From a checkpoint of a small transformer trained on Wikipedia: width 224, 8216 steps.
MLP neurons of a small language model. Each row is named by its layer, matrix (gate and up: input weights) and neuron, and shows model dimensions 48-175. Each number is 128 + 24 x the weight over its row's rms, rounded and kept within 0 to 255. Numbers have three digits each. A neuron's up and down rows have the sign that makes its largest values positive.
After each neuron's rows, "fires on" lists the tokens most often at its 100 highest values on Wikipedia text that the model never trained on.

L3.gate255:136120132145137127121123109119189190064122118109146119120153106146104143130136110132140134167116132148092095156161129169184154129122164115110176157160139164069130115133124105117150123115133136151127084119105083126143124161125134147128144147149143150158117156119140119113147126081150115161126109113161120124140086140131126110110117194137135128147118163109143140120124145116139100118180
L3.up255:130103152120134117141153112101171123089131137164172111075140085140091116141084137102117127126113165122117114156162153165115132086101153130139088167152140162084125128115099099136105121105106091131072121140125105137137105175133124149105134125154113175149118162112120112124092105080144130131145150140142101140148120154133129119112078178171127104129130136116093101130149122137134134108115
fires on: " from", "ch", "acing", " ch", "if", "ide"

L3.gate205:130173142163125138110129123134157128125116131133115108163114123130142131121198143166127166127149157145103133138111143158124141145108134131109123107146167150104141131148146117148148143131082140149109132149136146129130130161130124101120126131140132147133134128118136124134116133111119133130119132133161152077151107128122122165128143136090131132117124155124124137151128125132132148095129
L3.up205:136150140192104100134106130150160131116144110122117107127168114203137147142117119101107179114116140191130141154142163129110120116132134102137136130103113131118147122098133127102125094103127085115140124138164136152148102139146152117087189121173180132164136110125155123127105136084120138134099151102107108152140142131116129126122149150145130113185137155157106135119137115102117131151098
fires on: "if", "sp", "ch", "med", "ced", "ide"

L3.gate419:150124171159156152147115100155153098135143142095143084140106094108130142111146114161135121142133136139104066172110150138140120084117094075078115166130139086126132120153124130129140133090117125146085096107139108109136126141103170145124117129118106133142106167081205121130096131168173127111123135112137120079149140101136095131139165165135156144101149082104137107138143123155142113120123
L3.up419:110117130119160110142095126116112095136128112164180133118159165120106145119161155157113135157170121101153124125123128147127107075149089058079127148125124130095123136161124103175122135135088107138120105094125107146147152113134136133140135151141191135083125156112164135148117149129155118089110096085098169109163160127138156184125114066112138154155138106083116125122135125102135146098152
fires on: " cl", "cl", " Cl", "pp"

L3.gate238:160135134146138136129110136153147122091136145141102099114144134125140136127095123141123136064111121152134118143163158164087143142121137127124116087151132099124110073153089140121132109137125122116073166112138123131134083144174113103132144099137116126160098154158162104148138157135151130104121108093082114123157111137117123165127179100054120104147141124109148063152130099116121157112185
L3.up238:161108138106097125171095148118157097146117096124135122147146130130111156106096145113131132103118193111046143155110115133110114138130147126113103134160136131137155144081133048128106147117106103134106119163110129151133120138102134100128086131133166122132179188112129116133131129114095126109085117117086108123125116099149170142153137128128156162161150166132115129116101116128129139127131
fires on: "ult", "ruct", "ect", "reat"

L2.gate331:128133071157117108115079139140121116111114113140116121125146163146135121134109156110126118066148127130158103144115163167124124147143130151140158084066162124080112127153113157097120101130088151168128140095128162135118085163124125097155144140128129122110142125138122158131168183156159146113050147069130101108119161098096103118100139126149126088130142173149139138138124093115170135131170
L2.up331:114103133139141160151169122121124128114119139178106128132153139129112131090106133132172109144131176138135154146148111122115117103170138154145140122128124117110125138149146086135112111163118137141091109099131179107154094133138103127123132133131136097112157119098184136110118116100171104106117079093123129102095160158119118161135143151148137098113150136094104095133114091152122180104127
fires on: "ect", " eng", "ct"

L3.gate41:112115157118119085090136202145140155112185131130117122113148114126152102110116101098120141112124137098118162155151160133136126158132143136130140143088128123131127111134134135084153118180139156128116108137156119117150157119137157137116142102080175133137180141142148111168110097118140126188126120128159071164105152110080142122127113118094150114168137138138134136097108093143143130132140
L3.up41:176137123151150152109149145109109099130147153109107100128097119109108135125130136131122088152108120132094122122113138156134174145136122142127166141101191142110084136097104111129137128105130139135108080105104163117104080149108170121150133160116121078112104086082129126115107139135137120162155119153143121127118139202092104107144145122125121152113104128129131129153164099155129158098144
fires on: " such", "ography", ":", " is", "uthor", " born"

L3.gate394:125137157166176148100154137143110113136155124142161115118102072117065173117149157164120113164135154150124106155162126136093115131101088119118082122170133112110082096147127115149125136108125136129113080136135156143148127118098170152154151150135127117117093157113163090091093058166144123127096123107104118097127131118130159144149172139160153177125137081100159145132095131157121156119139
L3.up394:147122129105088141122155125128135104183091108138153148142124130097124115141148149121114115112150179106084140101171157107105106137118103128141131118160167133118105119130092126105145165129141106146129144101081138118128154116114094085111111108144135168147095138132163135131122138142144069095180136136089170139158154176143118144146117123123152143155138087097113095141151109125153125134131
fires on: " cl", " Cl", " j"

L3.gate168:134126130143102096105178089124123140123170118107138069116109190149145132120127096139139126124114105099160073138088180079132097137143099108115127130115101123150121125112105153093174116139129128097090156110117142153106120108149126111138123157082095121105141075102142139120149138152123125121104113103150093163146125103185127109146159091116144108105114122152156152153119145134153117167144
L3.up168:108129132086110156170140102162085153144133126127126067126097126126112126149102105123118094116095112133113110104129166121131140133135124125114169132160125129113086109106113185126134137121117104123109137132094130146095106160149130100149134182101098108122131125098140170124127108131139178116122168110089085090137147099157122066116183100132172166120110114162109115142126123116141103136117
fires on: " r", " comp", " government", " res", " leg", " spec"

L2.gate12:143143109170137113144128123131097134195100118114095135146141118126130157106094132141110140093116095134089140112102140115162168156122152128099177135085132112171172094141140131172075092139112156108104137188124140121135123135100163157131142177097080083089158099116139114155122112090122108141124157109149132121123116136171107116110186104116127181126130113179121127143141089122111110158091
L2.up12:155176130137099149118145143109100147162091131116148108114170115101113162148132158115112144068179110139133141152100142086160130119126159154088135120063163161123191142147112140141124117132127145128115164161071139111157124143134106124138137171129087149120152130159116123147117134126105104134112145128131077094164096125167107127105144142114105154119110131170148121135138110110119150172132
fires on: " be"

L3.gate7:098135141142164109147133159163122155131144126126126134153102103138160134130122128102101108161122102162115099136135136127138153134091151135093147148134156107138092107132109146131125131109126151185148077097124164165130094138087182148158211149115122054130118141091140113113084126108156144146114106133164124109163127137126139101117151097096106125151106143130110101134102093148119160109095
L3.up7:102098108135132138103142144129095162120178151147143181148139147137094103188113132078155113129112130109129158104138165146157121129150138179139132113176131132066155109145123138061129141132163106091146141129142125134135068148158151121100123115095143111092111158148133146139097127128173166115109095120103137132163170130077166156129113110097127154080077105101088129137156158122115134141119
fires on: "ing", " main", "ific", " Total", "able", "iving"

L2.gate257:072184124116115130117161159130098171168130143122123160150145138139176179166151109115070124093102080132129159160075129126156102143122132127138111122127133157118146141222138130085135116090125128122154131116153134096100140128116132135116173107124110162135135144134127147102126130132092119168131133116107090147153122143118114142089089134097130186119126155116091119109135118117153134160105
L2.up257:079182141118125125087121141130140120155128109105100139109167145143142196198143131079127145102143104149137097165106094108149060143123103116121120141115122105165119134140137094114136120150145142114136109113140112085103160116120138100114108088118106140117183135123108100106172126130145155127104052123116105160168171109151145129125104144097131131138171118133170126152145127103150129121080
fires on: "io", "to", "ino", "ta"

L2.gate3:132115124144116122122110127156131099162122137156115152157129119109157167151151138137124100111140110177114136131121181145114156121133093126127154135084104118140098116115122123130162166091110115170125126099118127125094114155108125100118197121131146116158130142140079144098148155137121085147081169128151101126167106161100077160151165128069115172108065157119129105129136103110142138113151
L2.up3:138139151176110131107129135082125164131105126104149141156114110160148084078127101127121117099170099099141097109153124147140154123147129153132139128086111070168103120124091085152161110136139126126123153146095130129086092176159123102139156129094125120151153132123170152135123082100146131130199092124116120105121103140156116140157155171149078074133097143156122136165146123155104124103178
fires on: "duc", " oper", " educ", " gr", " cre", " bro"

L2.gate287:087120133144138133094129150105133157129154157139156154150099117128143135142157152138123120157111114127094177102138124064147082087098089130185152099169184125099098104146150145097129112154196134134185097137107147118129128153127168117174125142103117115136100117116138086102140120131133099138114146070161124104133154115151116096135096096159155182097134092081078149145141128121113138120147
L2.up287:153112115118118138111097166148129151155187139146146163142095124128108089128134109152138140115108169091149108093150106124101104138105145138145174115149148141089141131106144145133137147123154120149158160108125074107061097120130127128142126158141165118144132094159104133156156114115160114098108119095199087162115105116143139097122171149108158130144132142145105134144142127151119137083150
fires on: " or", " const", " pop", " title", " any", " house"

L3.gate62:126136157148118150151148103139120117066115135165131121098175127172147175129104111124162153124114127133111138118122096116174124124105162167119125092105129152109136062173151124148180136152098136107135106144122122102137167129136113108117150103164146155115118164142144117133122102105075113109108124137166107097151128131115117148113135164142133113122156122160112092102151096115137137149120
L3.up62:147160126160115102103145136125095165075122167104109127144166166155159132113117134099166179131121141104072116137078129154155192155119180138121144144121107155121153108119134109140174120086105106112168062182132105131111131137133129086109139113100114126125133117132094151174106156092156148159095119161137119128110178107115132099113139144082156133160118150139109135123150104097108182141124
fires on: "ate", "ene", "ne", "que", "ale", "pe"

L3.gate252:101112148131134115139152178148126155111154118134105100141135123105102150083113127127112137118138153121150152111070154176146139149152129141131115127117187140153138133113131123158177153152147188135136134129139115090137156127121167157152130136113111139128134098133119085098142109120122148163109121149108134133146103089130129134117110120085099107155111125107156147106103118134151127093150
L3.up252:138124090129162167109147105113103133132208170105115099137191112140122133143097102125110104118117143136158111106142104136144133139125129127136162150103128105113065150104153132120128111131145116101139089118119142124131122143117120118164171149157143088099142106113166144140145152138105147151158131163145147134132129137079143139128149127140098104147142155126150146123120116125120121141144
fires on: ":", " mi", "born", " football", " to", " born"

L3.gate175:115162142160159127152115103156111099133133138132118129107168101154162165123140137147149107103115093132130092135139124106120125132170107089145172113086083114130087109148115120094136122145095125147125137143108153127139117158125165157138155121129124142124146128127154145100157154151085105131127173137128100107102165103090071128147172106109146141156099106119140098143130152111112134174139
L3.up175:111122131125183097176127147174088118082097145122111104130158123128157124113114155131140121107131120106122150138121137153126128128177143105119141107093113077156142100116151153111152113129116124152129162136106100117129146130145207150123132110083101143166132117157162145154129117134158116142133159138107094080116147110163098106138186118070124128104129097167153140138124131130148086130128
fires on: "duc", " profess", " c", "enc", " found", " educ"

L2.gate349:151156149128171106141109139132159123141100131132113121113148063119111169110148173126071118102144124155097115166107168132125087145141112142133128096114158161138126121120120134155145153112143117155114098098106096103129163182106126096131139149167121138135095161131113138109112103069133094096132143136105096129176090141178126163145129133128132137104092102093137096138128135133125138120122
L2.up349:142144178109153132143114093142147112163103149141109162133147122156080151113110148145086115128142138152115082122108122097128125126094145127114110125126098201143109075172129080127189165097130142134134097095158092106125176131109129113126152141138119119129135144103112129128097136102152115091153138108134143140165123166157111100154168123141142162139099120106128105131117115083090170165074
fires on: "gr", " cl", "pr", "cl", "eal"

L2.gate385:126170147139105158124179107135159141097127097112128116128125087167162132136132132097111142141151133073108118163146134102158129124083160169094136124130106155104152097102145148112084114144112080147161135144115113097144132143123147152129139156143124135122140134130131109097135103098147144121086101103125120079163142111154174115150114158102136134123125158205179125089164100146112097139143
L2.up385:177138136124120144114142166096107146137114119138135136141169148133160144121150145138091106155134157094143134129102117098177147146089167108112159105109113178137146123092086159090145163086119136085118132120122134130130116138146083073125110137134133139141096139130148133137108131057084117132079127122128103124143147090153173190151144117113155079158113108127153107142131146101097165147125
fires on: "ale", "ate", "ior", "alth"

L2.gate64:123108091145103146147122098161111112111152146101130140126156122102096137152111098107171139129104167103123154077135156132137133124116136135125138142136175074089108160197141096155100160137142131162095161111143136155138121166124097116105160123152132076144112136103109144152096158134127138090099111135147135143083190093121102127138133101095136108133167179082130115110144084132156118122141
L2.up64:136134096172132174161092110156104140136159121091132145112112131093118142143102138126168144099104137149125126135182132165121152096125130141062123117131140077088152170142110109129084142111113132127103171107093106161141115149109103155096200133147141109151079126102121130106107152128130160079117111163156108105130151111150099136132141088140123068101169140105142137131122113138156155100136
fires on: " man", " Man", " Dr", " dr", " eng", " Eng"

L2.gate282:099139120141120159097173136128118132134153140097124110175074174131150147122139124137111129126060113139075119126085110070163137130165130098105155157141157156105179135130104119173122128106125150127108112158120183112105105138105173121138136119104124117122144121073124110136118117169117089075116160071128133129082101154126148133114123093103147172124142120119158136126130112096102132138188
L2.up282:142153164131174132117159159121124147129142126120142109147091141145094169101138133123081125126125121142136124111098117127136147097123129077124134093130164162117166155107122128137088100095140144132136165151127149169120117159110150115179135167142112106145129137136139110057102136080144152094129152096147127095115072163140135087121113145121151174070122091124175124153120108103123123110167
fires on: " was", " been", " be"

L2.gate120:139124141158097137089134151147150130106139126102141096184099143142127124102140127138112120083116143087165100128098120111125143130140157128141115130116129104146134150174117134068075096188129107115115119156141107139126118147157166148118092115130137067130149119136151102128142140132164177116132164084138112133150123145118108100105112112130104105100112108157160138133191100127143106120158
L2.up120:122101126137154181127065146145139100112133103108161096127081071127115149151131128144137133126115141124135107100141102100152158159097156120139111096118155131154136145136130146108101122134093129097136139142135137127111126141157126185136093147139128141111151109123134170111142131125158148079142154133151088088149153124133124121088136123143115138120091141163149127106174125122184059135119
fires on: " reg", " Reg", " government", " stand", " spec"